Weights of a small transformer language model: vocabulary 8192, learned positions.
MLP neurons of a small language model. Each row is named by its layer, matrix (up: input weights) and neuron, and shows model dimensions 32-127. Each number is 128 + 24 x the weight over its row's rms, rounded and kept within 0 to 255.
After each neuron's rows, "fires on" lists the tokens most often at its 100 highest values on Wikipedia text that the model never trained on; "fires in" lists the words (lower case) most often at its 100 highest values on Wikipedia text that the model never trained on.

L4.up81 [ 93 150  97 134 103 102 123 116  86 116 143 173 157 161 146 119 133 131 109 103 160 131 131  98 103 151 184 147 117 132 118 119 125 142  79 170 104 102 106 105 167 128  77 128 109  94  99  93 125 156 144 119 156 129 151 122 158 143 117  78 141 118 143 101  87 152 154 116 167 116 150 139 136 140 121 164 113 145 120 140 118 161 124 147 124 111 143 130 140 143 165 117 173 173 129 146]
fires on: " United", " home", " she", " She"
fires in: "united", "home", "she", "her"

L2.up400 [123 139  95 155 104 155  64 118 127  99 131 144 141  98 103 133 101 101 135 129 138 113 147 107 169 136 139 158 135  88 140 107 135 162 126 163  84 146 147  82 171 126 128 133  97 130 130  63 126  90 179 121 134 154 104 100 133 155 128 124 107 147 112 127 125 107 164 191 122 118 176 134  60 109 138 128 187 120 121 115 175 132 124 125 151 124 122 153 102 117 124 121 132 103  85 108]
fires on: " also", " not", " again", " later"
fires in: "also", "not", "again", "later"

L2.up253 [115 124 155 156 126 146 121 162 135 115 101 137 106  72  96 152 121 139 106 102 107 149 120 122 120 128 137 121 139 105 136 142 107 119 129 134 139 146 129 174  84 124 139 158 145 101 164 142 117 102 122 149 115  96 131 116 128 109 122 182 155 123 169  84 144  89 104 133  98 101 160  80 145 141 161 105 160 104 137 172 167 178 161 119 123 146 128 116 160 167  92 124 105  89 115 169]
fires on: " not", " no", " any", " never", " little", " every"
fires in: "not", "no", "any", "never", "little", "every"

L4.up30 [129 131  85 105 107 104 136  90 128 129 141 185  95 133 118 136  90 117  95 137 130 158 138 187 154 111 123 144  91 126 115 107 152 124 142 188 148 125  95 102 110 105 141 172 156 135 142 126 141 146 121 137 132 108 142 128 109 124 119  84 118 157 145 113 108 153 148 130 115 130 174  79 163 134 170 152 115 112 112 136 130 140 115 120 130 120 165  90 105 145 131 100 110 148 143 130]
fires on: " It", " She", " they", " she", " which"
fires in: "it", "she", "they", "which", "also"

L2.up630 [133 103 106 138 120 148 132  92  84 107 145 135 120 139 150 123 114  86  83 182 142 129 127 117 114 131 141  99  73 144  98 120  99 167 107  88 155 129 155 146 145 118 184 162 119 151  93 134 134 155 142 110 176 111 131 147 135 111  98 115 174 146 142 141 161 113 114 151 119 159 101 118 143 106  69  97 184 155  89  90 143  78 121 136 145 117  93 100 131 152 164 120 105 110  91 141]
fires on: " all", " both", " most", " re", " two"
fires in: "all", "both", "most", "two"

L2.up530 [ 91 146 104 144 114 153 141 140 139 122 127 126 107 129  56 116 129 145 104 118 165 124 159 110 126 123 131 152  96 105 107 158 134 127  87 130 156 129 156 150 129 130 144 141 147 140 114 130 112 106 156 105  57 143 164 110 107 181 148 141 126 116 113 120 107 109 137 111 149 143 152 123 142 155 138 120  89 102 113 145 148 134 101 104  93 125 137 127 110 174 114 121 125 126 164 171]
fires on: " from", "7", "From", "3", "N", " From"
fires in: "from", "2013", "c1n2cn3cn1cn", "2017"

L2.up286 [121 162  97 118 126 140  83 128 132 131 140 107 118 102 122 110 118  96 148 125 145 116 130 123 152 153 135 139 128 177 109 102 132 108 138 152 135 107 147 114  83 112 144 109 154 101 117 113  87  99 123 147 115 149 117 143 161 134 134 116 110 166 108  96 145 145 115 134 151 109 146 143 149 152 133 131 130 154 168 134 134 164 107 109 128  98 146 182  85 119 100 154  92  92 174 118]
fires on: " the", " any", " every", " a", " other"
fires in: "the", "any", "every", "a", "other"

L2.up556 [103 143  98 128 125 144 120 143 152 121 109 119  94 101  95 122 119  85 165 150 128 133 145 109 124  84 103  76 102 101 134  87 122 149 125  76 124 154 165 110 146  96  80 109 148 142 145 135  88 129 129 168 131 113 123 164 134  97 137 124 152 143  93  90 163 139 135  80 126 120 153 124  90 153 126 130 132 146 121  95 177 120 108 123 186 163 136 147 107 123  75 143 114 155 106 114]
fires on: " more", " most", " Other", " few", " other", " Some"
fires in: "more", "most", "other", "few", "some"